config.yaml
num_hidden_layers: 11
hidden_size: 192
num_attention_heads: 2
num_key_value_heads: 2
head_dim: 64
intermediate_size: 768
vocab_size: 1252
hidden_act: "gelu"
norm: "rmsnorm"
norm_place: "pre"
norm_eps: 1e-06
positions: "rope"
rope_theta: 10000.0
rope_fraction: 0.25
qk_norm: false
attn_scale: 0.125
bias: "all"
tie_word_embeddings: false
parallel_block: true
init: "uniform"
init_std_qkv: 0.0533
init_std_o: 0.0653
init_std_up: 0.0533
init_std_down: 0.0267
optimizer: "muon_variant"
learning_rate: 0.00647
lr_mult_down: 2.0
beta1: 0.93
lr_head: 0.00351
max_grad_norm: 1.0
warmup_steps: 200
schedule: "wsd"
decay_fraction: 0.907
decay_shape: "square"
final_lr_fraction: 0.0
batch_tokens: [32768, 65536]
max_seq_len: 1024
doc_mask: true
z_loss: 0.0001
train_tokens: 265000000
max_steps: 5419
dataset: "wikipedia_en"
MLP neurons of a small language model. Each row is named by its layer, matrix (up: input weights) and neuron, and shows model dimensions 0-127. Each number is 128 + 24 x the weight over its row's rms, rounded and kept within 0 to 255. Numbers have three digits each.
After each neuron's rows, "fires on" lists the tokens most often at its 100 highest values on Wikipedia text that the model never trained on.

L4.up468:137108121147140087138141187123093173098098138152139124118101104181141091122088128123125133110104139129087125124147133152136118117134108116124117109127119118141076123136135144130128141128140174131119160097089147127126108140134129085177124117116199159141141163138111152117119167150148106118178134114129089131104113131110158178115108110129111129141101153121080121119126133097103148090146
fires on: "v", "ar", "le", "ch", "p", "t"

L4.up307:088081129151138110123130170152109093142104122150126133152107169154133118151099111111141107119067152134117147118102124139096107076098114157146118136113121098165182100129176087148119116140130128116121110126148148082147163131145128100155104134154150094153136091099148118113104141133129147090130167091137120114166131112116121115132112121125099093148152089154135105095104122110123131165121
fires on: "s", "ed", "op", "ced", ":"

L3.up657:137093121117146117140117131100126140099176142110123119116115102119127111073134168133164124115131119159142149145127109116157151118089126102136130161145108156146120114165123134119125118144100138134187098162131109140101178160147113137102117100160099107144155147122157100142163124110079098147110141175149094141180138123105107139167186127120081177150154122135121124137112090082115087108125
fires on: "al", "h", "l", "p"

L3.up475:130097122152088166118127162146146170124112140104092113079136122126154127098139140150102098176105092177109124090136126136121145150134106123158091122126159162131100114161041092122076134114164126137096116127104172181155124156119092121125105125140147071136139147091139106137091107142146128123110130109143132130125155100102131179108131142129087152117105141109146132164104125096109134122133
fires on: "iv", "arl", "ig", "ou", "pr", "arg"

L4.up113:124156128142159130085114123110130156116147089126148112099119166154132175135105110098128150156145175145133109116140134111127115072120098111165121110118115091098159179169146109126126136142141125132119101146133146139127174130108142150098161152122074131119150067108154105114159134115119160106113118180138166130134133156142103165071108122166141163115102129124149141126120100155076127101130
fires on: ".", ":", "oc", "urch"

L8.up145:118092139132155152138090140126139117138084068115140126139096184174110106111147128141170184144105151111126111128146103110178140149115121136140158109183087123151136153097123129114181146132152126170174113153125164120094128110138096131128113143096123146115118120137094122127122092110139138133118144154113163182144118133118101157107149112137118095141159096153128123144167143120107127111107
fires on: "h", " f", " Ch", "if", "ash"

L4.up125:154130123121125155195116114121139105084131112151191159134135134170121120149161110140084131120143138168130107106098148118120131108133141140153127123129153129109136137155129125150067127113150189119137126096116164117097158172159061131129097146110115129101146132181129149112169111114151120132122184147143117151167096153137140128152133118126129176119165130124119098169082153166140082119121
fires on: "n", "it", "ak", "e", "h"

L3.up678:113107167153156110121108141101084189133099163101108150153109143115160162136121108113131083121134101114117118158121122145134126125153124116144135103145127105119136146115131106092125123094130124092137113130092135130096110138087130072147122117108143122180118121140099175113127127109148116149159084156136096133123109115139142131072130147113138146129137074102137119146144103127122165102111
fires on: "y", "it", "i", "er", "art", "ence"

L3.up262:132113103121103163160146110114134116143127133111115153118133152145098131162087146136123077129166137095126118086121152099147115148119143160149146126114133152122114123101161167084130105105126158080159124136168058137189143107101087092103111143171120144147125147137149138169086140152105116112092184125136151158114150103122118180095160152154121119093122081165110091136093149180123116109087
fires on: "l", "n", "i", "ur", "re", "on"

L6.up395:114118162116120167120126143110105117111100153146156149158134086138149096121178148122177117146151107130150124155136141141151157135162135124112153191148096139141129142135147146143132150123067168135124121143150139141119113149121069114117128138142144078120172144097170113140156156170147115146153132144134105121150068143136094132093090147089114140142152139161096141128113087105154128137100
fires on: "al", "z", "st", "p", "b"

L6.up596:115143100115130118137127168129122090116155116081139075085124123101132090183146109141161150126126159120110119099137115130128120126123102115119101115120147175114107129128099126159137172138154129136130108116177147159156107125153072154109074154129118097158119114110130098121141073124127161160103150129155138134101145141119173133111128134111128150089111137175145106089123082069122113165144
fires on: ":", "ill", " as", " of", "iss", "u"

L4.up413:133131104168120158099134173165135135143132116119117131142149125134122159127101127134138131138115140157063083136083073155125152144154106125119099138119134141178060131147121089097132114098148137121104118140129173156127124145157101117159158072119121124137125151140118141137149108137157088131157117138125107139133113161123112168138082111162091125122152135169114136146129108134098112145077
fires on: "t", "on", "l", "c", "v"

L8.up290:123119127143159135124108125147104125105186130102155157069122112121144115125113129135128148128185149102151100147148144156094132094108094154141137182139125114115144131178116181137124129123135135121151118130178146128108151127124102143136192145143113126138121153136145130098132131101087141129091105148169145139085133072097085103109115112153114139103110116137101121140119131139129130104109
fires on: " in", ".", " March"

L6.up412:132125129102134118153091125157114101154108144098131137140130113132151159121128135148077125169173119134121168096144137145146075141160088101109112136110143105181108177109139153107157151152155127156088129146143093108170168140129112144172090140150113134170112123106100102143112108147123125126157160147127121126157138149141126106128167083099172129119105140112100141142106130093121105106082
fires on: ";", "p", "t", "at", "0", "ed"

L3.up729:176072118093131145138149094103131120140143143191161137106130158155126135119136120133135124130103107128159119117091143123136085089135094140098118164166120146109121133109092175205147151156129136104113129140128121154127117130146139138106147120177127105081119120136132102131163113136119127125114113158106114135146128139130124163165097127104093134117105161108079152109129106107113156114132
fires on: "ed", "ly", "et", "un", "hed", "o"

L8.up518:147086082118177122071147124131156133148140130125114182159130152094157102174113100113101110136158102131112149123103140148117133118122152156120139131151135148125127142155127118172144153135117099126091092115115099135168092094110113085152098167112158131132141144141124148156110136114104133107104163080092127129127127140139094167123127132138124093136099110154167057122123122120146163115139
fires on: " inv", "im", " im", "ort", " Ad", "ug"

L8.up104:160091084114132158074123095131126144149162138157122127147133121141134154107120168112128127095146133121150121083138129130129116107127215139121134092139155108128085204148129137152091120101146152091134136090122123127127101141117110140122150096135160105109137098160099128129099137142092135173126093111112143123143158144124146116083109136137124155112136134125090101166101155090108094110147
fires on: "ated", " j", " n", "ing", "ab", " s"

L4.up248:127122129135111156164151146144142121112169163133182170142181116127117144117082130125130154172169151100128110166168119126129121144112122104125090139161130116095123117174135118144136118126153129150147118131105154156118139134172105163113137131121110182143119119145149174150143113150153121145130116167139086133136124115130121103186142116121115159130119150151116198127106143149139120093119
fires on: "e", "h", "t", " He", "l", "on"

L3.up494:143073128148104123117116152143124085146139119144142118123137143121140153138099114144141141116138097156156147137163112096138122104122134145098072134139099111100159135128119123138137180085177134126133102098116079115162115112141115153095117112089116122155138156114102114131104136139158124155153148120172125153126124165151121155125130158069123142123123154153132094114172128109112129164131
fires on: "ul", " such", "if", "a", "um", "ic"

L3.up210:170130132126141140141145141110153125161147148143096131127137132145116138082160148143113190110160123076125102115147162109121129131096140166139192152197121080118135111148135165104108118104128158115129130110097169119124118139131114138116093181109118141146153152119118136100141167120164164096102118154074076170196140109115092127105160116148162107124162140142164178116148090124138118111116
fires on: "le", "ure", "est", "are", "ind", "ul"

L8.up407:099101130145192123091123075124150114129114160173141102124135091102164148130162114182095110103114162144094158125108154125099172125109131098130162143150124120113095125117145119121107105136110111142151129153110148102196126141091124140096136129140134168146114084126142150126115110122108087149124115128116146130148159125103090150122153153118124104108122181100117146134141136096163124146151
fires on: " ", "{", "er", " R", "n", "ac"

L4.up458:122144143134125107113135122131119145154162149179150087108087114136147183163126137144113110189133148127121123127108146118106115104089065146126111166120165107118171133168102126145093127116126117125121128125140161133087118103153121126132102124106128140133112151134137150073123171114101121133128131143132125096139176097101118137129128165097111109135095112099149119119100156129114129181134
fires on: "x", "ic", "g", "ob", "ect", "her"

L3.up450:100091117138171106149119126119150134102118121137113137156120122140107129144107159139125175071095155137135103110118094229115125135109114114137176098130090119174147145105117151124108147169102087170150139121143096102142125145160119128127138164131132081148106133141134171090150123115105143103120062135145113121079135133138108111095082071167125115127117110146127121147125121121112163149133
fires on: "ome", "x", "le", "ast", "ver"

L6.up664:156159143125090095149151095115123153093180084112158140088132142132079141117120098158100124171170159099159086143095122119109120154134147163109163132094106135134137139141131138134155101089126123114130143119145128147111154134128124194129159136112107123129133125171119104155154132095089126140127072106139156115100108117109145134147145131153099186119145098117155116130076150135082129131128
fires on: ".", "e", ",", " was", " l", "al"

L6.up394:067080115173129134128175093140114144143154112129131181106128115143143126156158139116146099081093100099124152125126158116110072143079121156119084176125148144120114127132079117124083135119099083126161120104120136153087147110108121172144147122158081112141127096137162122120151133109144147126136135126118139145112145172121136097143140154130123135142134161121125157130130141123147154128150
fires on: "e", "es", "ic", "ie", "ing"

L4.up282:166122143131181154130094127150120157146115140110148124120133172130121157110096108121134148085133116138151096120103110126144120111093120149084109119140115118146132114121082114130171089154109131119154139103154135139095131108140098137141079131125151127118156147115120121167119138087162131158123131163116148167141140161111099107113150123163097138121083128154104133126138145152132157102081
fires on: "our", "ed", "ime", "el", ".", "ial"

L3.up387:087098077128157123125183120123114130089140102135154127132111156082137111158133166147110132149175096111136147149162102169154119116155119135121105098159153144096084115128154124173109135131166090142125145097120124127139091140106074123093153126126163088134113128134117153102130157098125114130092127110111114116111116112112096128102122134148154124113115134143134102142090168100130130144141
fires on: "emb", "ore", "ort", "b", "ug", "i"

L3.up155:134100120131103120117133114140140112104147150144167110109123132157113129117113144140171166165191096140118157131147142120122134131128200124118171161111167158158102098135077123167145081123124159103136136151120151083141082136155113124110151141107155117163108126091108126153104121141133135131137111121105135145179120188098127159116122130131084188124109126086150142129128119118156178127141
fires on: "e", "il", "ath", "at", "im", "ic"

L3.up15:102103128138121116116177139161124142175135139094104110140107144127121119139090090124087114142143093187125098138141068182082122137114172168162163109134199098088110147147142126149095109119146131116113151134134152109130136154122140108095140132095088138096108113132114152146138155131119126180148099091103115136121138128129152159086133141122174097142132152119144150105128194139095154150159
fires on: "l", "ied", "g", "el", "red"

L6.up729:079145120179143141163162154176139103128081111160103126114128129155149154133100178155129128110155145130132170119152134096109115083185155109138109102085113158133150102139159159139132116101127115122152103133098093090131088106129081126160128075147147118170118123157121151139110148097149125123124129162086106133121165109143144121099130153134123145101127111109136138147158133153135167064126
fires on: "iginal", " other", "ious", "ern", "all", "al"

L4.up82:060088109147136126197139082067142097148113158152170104151116120106119150168114130140152134145171142126119168139106133160114149095150159174131104125119156115110156081119160129150154155129144072123121155136144111155117130146170144111127124126154172141122115144151131102140165088122168101145154104168127115150126158149118102114137140136137128178097091118110126108122105086132074136106086
fires on: "i", "ar", "a", "es", "in", "le"

L4.up574:116108175160103170090095058163134138136182150113125155130112166112122078149142117107123103095117089102138157147073142173103157125134153109158108159128149156139110139147104129125094147155154117103125105164115125176109123132135125140166188138111129137186137143133109089139131151107134119123129139126127114138141122140142166119123131152142156136162122123123066076143138133095098108141099
fires on: "-", "ing", "–", "e", "id", "an"

L8.up478:142129162149084122155131120148138135111171109097122122123117091114100175189145135128139130103160105159107140136138131162105155128116131124162135106129111116096138078135108128068118145115126075068073089097152135117164113111096127173148164147140165133140098148085120163075155148128103118126103145155121117145099114136134119115143115137128094135141116122127148120104142087143087111155111
fires on: "ed", " do", ".", "es", " was", "id"

L3.up111:106099104106143088096131103128136092115131115146139115114078109119093146134104154133165142109143174123098112122124122171147148155128099127161099134161136130187113109165127150131128158131149147113077120135121122147141131163140112144146130103106137131111102150097146120098173156121167087172131127136147100151129145138113136119150152124142150113147151136141115185161118050151138131125087
fires on: "l", "ut", "at", "ad", "use", "very"

L3.up237:136101093118139097077151159115097156095129120095141126144123156098182105124162113143161119158123160145083128149100105110162133133094140134119160109155109151085125123117161112128147166144141148168102121134149118128115151178148145164112133114142131132091160144137144138123147105149152111131099123114131125146108192130110123135088162126167104176134096142160134160149104094126145110133118
fires on: "y", "he", "p", "en", "ree", "A"

L4.up592:143093143141114154120118157149099129145149101162144102153115160194151198110110124103181132094096146113159121136144152124144126134117108125103106131152121108131174134108124140112149102150130141155091103131138141153151126096122099151095143134148119127129120141094117104106158108195116163105127154091110136145132143162163113151121145112131120122133098166165107144136139168111123143119105
fires on: "if", "f", "9"

L4.up709:167115110123114115110137078120160150158135188100164113135160162161108177138168079138081144121125107105108133170146151160134114162138109119170124110147142145115135113150141109141113111095128076063121063137131125098141122140133131158120097159152130137117149099121153107149119122114128140121131130125126148097155095159140115153082139125138130111123149117145138142147099141114151100132105
fires on: "r", "ied", "ord", "an", "m", "ul"

L4.up704:114108147116119124147123108133137152144147112095115115159129158132129157151099126154120126111178155136097102130121164128137154124139115085093172132088151167161080122163134148088122154142101125106121130103101134138133120094121078108127104153031107113149114120115149159135122132121122163097117150172097143149158137077102128155133147155128093133098163104159147133089125107137130148143062
fires on: "or", "use", "l", "re"

L6.up122:094109180115123123121134149137127138150116112158112148146131171107114117090118129104157140116101117095107128107120082170127164109117129092150149172103111149144175113193120109131152107123101177112106160135103148091157150135115154139129143131103113158165151108110122112144136126128142108113101100100108160098143119127150103114170138123141122126118130126131108129145100155134099156147150
fires on: "ed", "ail", "ly", "igh", "p", "s"

L6.up533:126133092149138134138122120165157104112135147136133134134132131099159168126124094145131109077130137115097134158133113171138098116090145100121165153116132162154138147136145136150134128149135085133096153112099144131108122137145127152131018136185127107141137093159128088112132087180147171122154097142173167109145160113110140117148137137133143142168095159159132124143126077117131099173128
fires on: "ill", " in", "es", ":", "al"

L6.up246:142119108180130166123177123156092126159140103128117120127106156109156140127154137121169135126132117127120109145141135112116127143128156111108130161135125143149152156094136119136095088121119143146104123108106116088123143101109084126115111175072110134110107156127099147141130112164115137123102132122121123118178194146129145114133149133129110105087072105163117155120084130150155127129093
fires on: "im", " her", "f", "r", "iv", "it"

L4.up449:140061111102077127116109136149133126120146143141117146128166118094150109111103077168132141138115103132144117118162095155146129123174130138095117165153123129113106148047173145162093136099127123099145132122141085129166145128130125134156128164155111140120136095115143143158142189112101093110153122123125128091131131139149160087123139127116102138103112132080110136097109141113140110127093
fires on: "it", "ark", "et", "un", "v", "at"

L6.up646:092108138181135183151131102123103146107157139113137126113130134102090147137114106137085122133117117163126087112102130164098120147107137145117137131110159151129115140119097147107078110097130133116119169126100165080103132168112092134088061136123145115095113152124123126133133138101143112091058158131116143120104139137126146115081119111134128147111124085100123146138137098117131092136124
fires on: "n", ".", "iv", "r", "pr", " ad"

L4.up153:092083114112087133107170124136169147112132128134130161115097168139099151127125146117146156127104126096132134083115121165143092122167155091121121137161104173091149102175130113123154144166132129137106142135133132113097094124152131105134146119112126094158126104098127142146126122126129125156147139131113118086132142190135127143122133140126085152083084141126153145174079122085145168126123
fires on: "at", " there", "ult", "im", "ad", "ig"

L6.up439:128066071165081087140116119102126158154138153128114133106120124144112135120084173119105159118148192148104154116098172113089123114151123100091121122102161158160088127121083142120129101110101125091131111082166120104153131145128148147118151109146156142106150154163119132132110122138120094119117122140139143115181174149132120142093109162094122141077121146127165094141134116117130111112115
fires on: "ed", "ated", "ft", "ent", "ing"

L3.up765:172100139138112131138153182110109129109125118158108155130131124097166122155152193104151095147081150093122104137133106118136159147130148144123129134138156145134147095178134114091128156154171126080118135099074126161138189146116136115136162124120169109104117124154117099114114126176135090149113128138104144135143170124134094082151129104121161154121143084130151136129105121128152088135190
fires on: "y", " one", "ent", "ive", "very", "al"

L4.up619:132134116145148198132143132164118093085164103130132140144075130093143111126131106137131093160163112090151172157159109106094095127127140096160129148130158132147128120131129101137179178141133136132130102106125135120145125151100154118101180124085119141190167143091182117143132107157124130150157125090136167144101139077121119134103117131131134161118159131143168163154141086151144122130135
fires on: "ch", "ep", "as", "th", "st", "t"

L4.up346:130117112124089069150109174123103166136155112154145119129099125136171108130131116147103118107135149109109128112137149118176131141074157133135117131141145111148111157146188126154113131108157145140159091136161116133147138112186145162120100075166182112122141135109155129120144103142103129102143113135133107121179143144078091116148189120113173162109162135144069126150151138072119080110133
fires on: "\n\n", "r", " to", "97", ":"

L6.up490:121112113174122114145137154118076124131124118145128129135069145150142089101143125124136118128091135151084110090122095106147120132115110129091135126129133081158152151093122147114116166134157147120112154121122135133163132175113136131119098188136107136130149124096124138166177118192145142091104177147130135109125083135146096138105123147143135088139140151141128113142147124139162109173094
fires on: "m", "d", "b", "f", "z"

L4.up407:111166121128135081122117111173152137164129141124130122175137076099128184147099152101146130087143116112147081148106122104142092145083133139115134111108124096136108139137144167106167144112120118143117106140146151168135130156090109091071091136123085140133133130134099115135109121140119128105125161144170115144148128111126104143088107146138163093132125089144126110138126128123092095126101
fires on: "ri", "ro", "s", "l", "ur", "up"

L6.up316:147120153191162147137123127124132164132157093149115145149084124123131139123149105159142125119125107164107139117102173123136172097110178109121164151101108139161124086134100092119132119135142094096143103111114162128156149104143150119101144144152106120110131119134136147109132140149121141156144129171146137122139103128136133117110105140112144108155135134120149135129113125161143108129134
fires on: "ed", "id", "ist", "ce", "ans"

L8.up462:120135160111127136129098121174123111137105136126154109128133095104155127124078100145095126123163152190114117096137147113115174115130144154130130163115098124155133145171115152125095144134106099144129138107132118106174175075150096148133109133133080117161087112112147123114127125123093146130124182130118167124146143130106130146114112134148129099164133165108148090162139098107117125134151
fires on: " ", ".", "ac", "duc"

L6.up513:109121127131111100181130137144136125131124151114113139131115145136127193135149170097140141145139138057158168151149187149135137088152164135092114094118136091128156138129086136124122085121118121108126122123146123113149143109114139145138157097120114153103083136120162111128118104114136108121155103146144109099150124108104158146117107143148101137097167171124143141126124123108165147134114
fires on: "\n\n", "ed", "ge", " re", "ated"

L4.up317:097120126165139117124130117127110109112168123114135095136105139155094165185179154130086126117089124129137132150137070133125147145151121151154139131125120095122144136160135062090122145137135134101076133090125138124109179112158094086099090167163151165120120154115114121099120142161105102102114161162127158145117099153133153122069111151169110079133149130177117137148143172107129115104144
fires on: "m", "re", "ri", "r"

L3.up430:158143108125103127099100130138136099118152127095134153127140113109126130144079139147136079132122140087100121140093100119140108148131102137123102118104101127147083156122143167077121119093150153171134141131126115134129125108134114114112145103113111148154123139084117146141154153134108155137128136113104130161162138128108097127119117098168115136105151148146112079085108095142124076161090
fires on: "th", "s", "en", "'"

L4.up691:103120135157147093152120160125096145120135088105106119122103155113157077145150093118159169119107143138104121119114112143131145084122153130117111100110156109151118108160166112186111149133152124130129135099162136163164143137161128113126157121093131123142129120162159134085168158157085139106077117102117163138167104125105113066134125145136111117126121132129124109163118106111132099120108
fires on: "her", "m", "r", ":", "k", "per"

L8.up453:154135144163164116107136118160132157133170127153147131113159125154128078101108124156093175145125147110105155123127081177131127188122130119134123112104105138120155114065098119123130128097173130134143153145111141129115121147144140122131135172135121101133092153160107123160111142109125110081155122104104134131126187161132156112129099113154118098133096074140102071113131178094113094154110
fires on: ")", "ic", " =", "s", "iss"

L8.up218:100080171084117089128174147144110156134171171106137119150173120126117167096078144134171136127123133147124134140121120131184120106094145114110097148141130104137103146154155096108133120134087130108097104117116090145117129108109124119109122117144078137115145146111119130121123125093131129145144124150119156135105119156129123109141061097126139156122197101161113108124146124129088112170120
fires on: " F", "–", "p", "x", "op", " P"

L3.up721:157085125169125152116101163093129122087186125101118101143154156120132081131141121121139172131118160088094125145107135109155133157124177108167137092137124129124085152116102164110160126128149147114142141103139141139163170157126143124113121130159124130134132124089116145102128072164128126110110152148146107126156174123130143173176129131159148115125110147096134142149110111144128135147172
fires on: "y", "^{", "h", "he", "ang"

L4.up130:137098169082159153107122150150113106173105169134124179117147138098106143143133093149136113092126149139133146150133100094121136104123122123129138082150143143204134133161131144125137080131129130122138141155127132082078130104144118098133161123169120151091150134107159091126102111090049183102135151120116114173143151166104133112103103118159140143112151113137124158090139144150138144132109
fires on: "end", "ed", "am", "our", "/"

L4.up555:078109078148117103109157140083104108097101089123137174103163135154115085160117151140142119120140083125142124105103138116135133127133116167122167144124145143120128108121093168139126132160115102136106132157129075101179092113151167116113116145127131166143126127085143129185142146128119132105106072125152123138135143141156132154085150141129136145127126152122135120140125167120155171105064
fires on: "ol", "un", "h", "n", "re"

L6.up586:087114108129164099124105104064119154143125085114102126124163158171112155135129142118116130122131170089133129127177103128125102119150112163091091183086132158118169109126115133119082121101122144137140154126126127137160103141151113174090133143127133115103114176131105181110142156088128125119114175127064139116082159150140156119110128142143153117097104093112132103160136150139139091106099
fires on: " =", ";", "r", " Br", ")", "ell"

L3.up39:106108066102125136136112155100090103089140103149136186152098151093147117105114101147117133090135110124114124100124130177112113126132126131149109158149128179163099076153141140089112150143123112122112112175129138123107089112154123139148090085111088157160156114102116136098142150121139106119150147158122108154118115119133137118162157119094185131138110098147139149110109074126153132125137
fires on: "est", "ad", "om", "y", "at", "l"

L4.up430:105112154139119157085101167125129142138146116132132124138137135148150139122120133146130161170110149126111143153127119173138108140168156167100164099140110162165106124141127104139124105094103133139144107150135116150169152075097156127163141132146157144112150156084133134161108138158094126147183139125131134129096107131116090089142143135090131120172120160155111143129155098129080178115151
fires on: "y", "ou", "p", "end", "he"

L4.up698:151120121134107128142111134093079106149114086098127100160127111097188124149111153160139104150131100120102116125159101201112141123123085136129144144092164121129111154130169129104084131171121141153094117152098115144160102133136112136127164138107144135127111103142117083108143125081181145133125175122148118106135143080137161103110135120142177138139132096103113145119111094132108120099149
fires on: ",", "iss", "it", "f"

L6.up717:101114095112128088123105138089141085117112134151175108134144149166127141119113100137156131118180111102107124110140091133108165130163131131134092121097095154125151153133116100116088148131153101188110108125127161114093152171154121137165112129110152103119117131141114113157154090104111136158144126125136146115089137105108132167170152142125094173122141124124103099171140118174083143140150
fires on: " per", "al", "le", "in"

L6.up615:109198103148069144168095123117129092128146127134134158148092113122145113105115161134139145125168139126143143111131122112134094135156095159091146140160103125133144126126121132126119140166156106190111110159102121162156143123099110109138114085144122106151157101144105142110117140137083128170159134139111169168097110153149142130130116109154128139130122128126108146118134162142148091151109
fires on: "p", "out", "at", "rat", "ak", "t"

L4.up108:102114132112070106087124104114141093136158163130158137157115113130106122127110135101106134150132082120126097100121105086118135094132158124106118111142151112111153082114160107126140113113124134079141101138137112136129152139140090149107111183140124118129115107093123136126131113154091101138149110106110083147122145107124138095126099119116093148088146142146097137117124159079125161128099
fires on: "ad", "th", "l", "at", "w", "it"

L3.up89:119166102093151133155141144125169115169121150156135127140109165122101097121152139133123164116080136138132123171132142138089117119130142138111102084106150097115168131077127147090141119157132136149140117081162114170143110116124114167142106160106102118120151114111114135147134159060128120124113138165119096102141143087066159112121124167152106109075123128127144163112128113077140145125130
fires on: " such", "wn", "re", "emb", "if"

L3.up174:119159123095119126146157120105114123126139135094138120101127154129129113127108121098118068139099138159100111129093122089145131147134105082093099133112147082154153130159111098128125155092167084083126096126089121098117134158130150143148109131165135115106150138150147097107154166135120134079153112114101119131142106106117125176129143165113099144135151120132153131138185079111118135150131
fires on: "ing", " is", ":", "ate", "uring", "ied"

L4.up651:151107141166136147127121134116123134121132104102116148088101109138126151092098148136108162106115089110077083111160108068106168111099108097141165114144101123117097154111142120136127078068126126100123115142138129105124109111098191164137119138123106142136132124107135140107107104111109135099116073117162113133117108100161158147129113113103108134109106116141087127134109125119062138159117
fires on: "et", "ec", "oun", "t", "ro", "ion"

L3.up138:147146128149135134103138162120103109090128068178152116113151108111151148128156152111136146124151108089101120144096139146155138098161133140131173131142109148131070118134184107102147177115109164154119127164091059106123127126158147123113092136116145166159122139141145139131119121156125090117161137132111116109125123102102120098177131109098143139128108125146122166175136117122156131091110
fires on: "y", "p", "ou", "al", "very"

L3.up308:127134156143107138154086143133098138171109092138121147149163154134138105093111126157161092103111119119145141121100127129111137067128115119137170155136145150120153111088102159142146115121175126119135088091078166172120154097137126147081119158131119149139138125175113155121104133117142124112127157158181115134144149099124128119126077132155149105111115119188105139149128130127112135104077
fires on: "al", "un", "ol", "il", "ant", "on"

L4.up485:124116135119166141161115115135118136148156145085113170115131158090123150151109129190114142102132095131118129131134094121131084117140127135149120073135087106113064109137113157102060136158144131133123120156106120137116110082150066117146117106113159153115169122094121091111097122138150094089167117136079127133145116141182090155131126138147144117141098154140133102136123110147123092125117
fires on: "ite", "old", "em", "om", "on", " am"

L4.up279:101114088150124123111137131139128156163132109099135141105140170118121155146097110145141133134105124133078160139121146138133155135125123156138158143096081112154185159105121130113152114091119107079104094170132150098085191173093128085117136137116137135119121086139147107137118162092124131072142072122122149130147124099143150139097097159121079130111140108105098097140155107137093114127085
fires on: "s", "ut", "ot", "ed", "ing", "p"

L8.up245:076130182149151160127121147166124142154150124130151144119125154100144138123114116115150096127153139115116139125164119152091176090153098098133094144103142101104094147161109154123131103132169126139108096108117142136092138114133151149114098121091185138125163146144111122180118148113096121129138137100139101092135140101137132148121108105124142136107113134090171144110123192120132136089117
fires on: "um", " Al", "em", " ch", "l", "ad"

L6.up557:109144130121097118086128177148113127140135117109081158125128110117143138125091101170120117151133090131080147104162114127127117136081127100119130136158140106122145113122141108160123134071111099100130170134149108122113103161101154140146122157150102156140117113096131131116152172107162127164081141136168163127139119140128164123143108141127097123098112111127150085128135098071121129151120
fires on: "ro", " dec", "ed", " so", "ec"

L4.up666:124110119096166171105091151109079139143117141135169117137131143105125119127129148120126123107159083127131161122139123161101067132133144100102107124166182155152133116134117135122153123135116117127131126131152129179103133075140130126127137134159111115170072139164087092122149138154104150130095179124144099093157109138119123139156122162106122105117099149100086135163134089097126113112109
fires on: "h", " with", "o", "ed", "b", "hen"

L4.up86:156148130086101142093156165158120171151143154189123142126097138144125129151099118088130105124103148098088145129125129169136095154154103120129095104127161125149157117138151104130102150116147144124158109131129181124111163110151118104159143128104169146130131124123123099152118119126140135131089120109124160118107106093120115106081129117151155149077123068117136172094132124132155106139085
fires on: "ix", "ive", "our", "if", "ird", "y"

L6.up484:128118133121156097098122143126095143175162132145138126144146124122136180143091127142139144140123140130175158090118162147087195141120116181143121137149138095117135155105180143128103101090168150133152127126117157126110127124153122170130147164145093146112111114104160157136167128140144159156146132156073126150143120121091095134113107120125103111158098100130130149140146149120091120086103
fires on: "p", ".", "n", "os", "ain"